Weights of a small GPT-style language model, trained from scratch on English Wikipedia: a variant of Muon for these matrices, 7909 steps.
MLP neurons of a small language model. Each row is named by its layer, matrix (up: input weights; down: output weights) and neuron, and shows model dimensions 96-159. Each number is 128 + 32 x the weight over its row's rms, rounded and kept within 0 to 255.
After each neuron's rows, "fires in" lists the words (lower case) most often at its 100 highest values on Wikipedia text that the model never trained on.

L2.up1631 [111 103 170 107  76 147 149 137 159 173  96 127 119 155 179 132 114 170 175 171  45  80 124 127 145 149 141 116 142 138 144 142 162  93 104 102 173 114 148  93  79 143 160 167  84 150 115 108 124 170 103 131 140 174 144 149  81 109  46 165 142 105  71 120]
L2.down1631 [125 117 144 145 253  92 156 152 108  81  91 130 163  77 110 181 149 134 127  99 134 134 125 166 103 115 128 124  98 137 155  76 145 115  91 138  60 163  76 120 156  70 107  97 122 133  42 110 153 107 139 149 139 115 180 112 146 103 179  65 136 140 159 125]
fires in: "university", "home", "gf", "journal"

L2.up1034 [208 132 112 112 120 127 136 104  70 137 117 150 102 169 124 145 146 134 125 106 144 112  99 125 182 125 165 146 122 155 114 107 146 138  85 110 132 123 132  81 152 136 134 154 110 157 166  63 100 138 148 105 178 110 127 125 119 113 143  38 132 115  89 111]
L2.down1034 [169 105  57 146 179 122 104 138 156  83 139 138 106 129 127 115 138  95 158  95 193  87 132 144 170 119 132  50 138 153 111 173 132 135  78  89 146 143 119 136 128 112 122 111 133 100 104  89 211 145 118 112  70  86 143 122 135 173 126  78 100  76 115 141]
fires in: "records", "song", "high", "singles", "track", "tracks"

L7.up502 [135 141 131  98 196 112 121 178 178  93 148 210 102 176 140  86 175 122 106 206 135 158  76 175 100 131 162 138 140 126 127 151  94 216 137 121 109 153 136  92 128 116  81 186 115 138 116 105 154 133 140 147 139 123 162 140 135 155 155 145 113 122 135 118]
L7.down502 [ 72 144 161  97 107 136  93 154 179 103 163 136  89 107 126 142 112  93 141 188 103 122 114 127  70 118 118 105 173 147 138 127 125 140  81 125 129 122 123 163 142 129  97 161 140  87 151 120 108  78 163 136 130 157 142 127 118 124 135 174 180 140 125 147]
fires in: "an", "team", "to", "became", "being", "be"

L2.up1208 [161 136 130 107 130 162  94 104 185 111 141 130 156 151 156 190 159 101 128 130  91 135 148 139 179 164 171 136 145  66 119 156 154 145 127 102 133 119 111 176 103 111 132  99 102 149  96 183 118 185 143  98 119 132 136 169 148  79 115 141  98 128 140  46]
L2.down1208 [ 30 119 187 174 111 118 134 152 158 168 109 158 110 128  53 141 160 118 144 136 120 142 183 133 154 129 127  97 116 155 164  91 104 157 124 140 122  95 110 144 111 116 138 115  68 107  97 107 122  98 104 133  97 171 116  84 114 123 136  73  80 118 112  84]
fires in: "length", "period", "time", "total", "range", "speed"

L2.up1750 [148 117 144 139 141 119 159 126 166 106 189 125 117  96  73 145 148 185 147 168 114 135 116 134 125 135 111 126  70 126 124 122 147 226 143 183 116 113 109  93 164 148 130  98 137  96 133 193 109 114 145 148 111  36 154 110 131 120  88 127 213 153 146  87]
L2.down1750 [153 130 113 114 145 117 142 155 155  73 184 166 170  67 180 157 157 166  71  65 156 177 129 179 139 149  85  83 134 129 152 129  71  94 139 155  52 146 159 135  52 158 161  79  94 134 117 141 111 101 110 127 150 145 132 116 118 109  81 101  99 181 158 164]
fires in: "now", "center", "still", "station", "reservoir"

L2.up1413 [111 144 147 132 122 164  91 121 129  80 130  72 149 199 159 154 162 115 109 157 156 182 155 115 168 158 143 116 107 102  75 136 127 117  83 148 175  96 151 141  92  85  97 201 151 172 116 141  97 160 128 128 152  73 110 102  77  99  62  97 107 129 126 120]
L2.down1413 [165 161 115 123 103 153 108 112 173 108 182 149 102 126 164 160 120 106 114 144 101 146 162 110 108 155 174 124 104  68 114 136 146  76  64 122 108 126 162 172 129 146 147 217 115 154 128 137 100 145  92  71 161 122 100 183  90 131 131 134 136 119  91 166]
fires in: "such", "same", "like", "included"

L2.up581 [183 122 123  94 111 130  98 171 132 162 160 145  97 171 114 129 125 110 160 112 128 154 103 109 104 152 122 125 160 157  89 111 185 168 129  57 108 162  46 127 117 194 118 124  68 114  88 134 179 186 121 115 124 178  90  89 113  72  70 158 139 172 192 130]
L2.down581 [122  80 104 124 138 135 130 184  99 116 107 112  89 171 148 155 100 162 120 183 114 142 132 168 135  81 136 101 123 164 109  85 141 164 119  74 149 136 141  92  69 178 134 149 106 141  96 110 209 184 132  73  92 130 111 119 148 136 100 141 114 156 101 155]
fires in: "became", "one", "grand", "little"

L2.up1633 [196 127 150 117 111 176  85  90 102  86  91 154 109 137 147 144 169 139 190 110  92 111  97 131 100 167 133 117 101 144  91  93 119 107 179 109 135 124 157 142 107 141 114 140 115 142 153 111 114  58 106  82 104 126 100 163 113 175 171 159 164  78 171 160]
L2.down1633 [137 131 201 131 107 152 107 120  70 130 161 139 121 119 178 116 173 109 151 136 108  95 153 162 133 185  82 150 109  67 122 113 118  79 159 118  93 138 128  91 104 187 164  82 124 119 125 134 154 156 152 101  98 135 117  60  93 124 137 180 141 166 193 161]
fires in: "at", "middle", "high", "attila", "upper"

L2.up1340 [112 112 133 141  66 117 123 149  93 135 106 157 117 137  99 176 139 147 167 101 125 128 132 138 148 126 130 102  85  83 112 191 100 108 146 124  98  96 120 190 105 202 105  95 130  63 159 144 126 194 150 151 110 100 140  97 101 119 136 112 108 117 190  93]
L2.down1340 [111 106  91  92 139  92  92  85  93 125 124 110 120 138 113 130 107 122 107 131  79 133 124 168 113 116 159 156  79 109 157 131  51 122 232 156 161 107  69  92 162 118 181 155 147 180  95 144 143 158 149 177 171 151 151 181 135 167 182  97  71 144 188  98]
fires in: "order", "direct", "field", "attempt", "decided", "action"

L2.up220 [122 165  99  98 133 103  91 167  80  91 186 138 128 104  82 123 138  95 116 193 139 135 115 169 143 197 125 101 221 112 108 142 160 161 117  94  68 140 129 132 138 168 139 134 158 178  78 173  66 197 153 128  88 137  63 106  61 119 130 149 125 133 133 115]
L2.down220 [131 104 134  90 112 187 112 189 105 109  78 121  99 146 140 122 112 144 114 158 168  94  90  83 171 117 193  91 110 104 117 127 127 122 146 172 110 135 130 114 118 116 141 150 168 157 124 157  94 153  87 144  49 162 139 103  93 144 146 179 128 159 113  60]
fires in: "one", "thirty", "city", "two"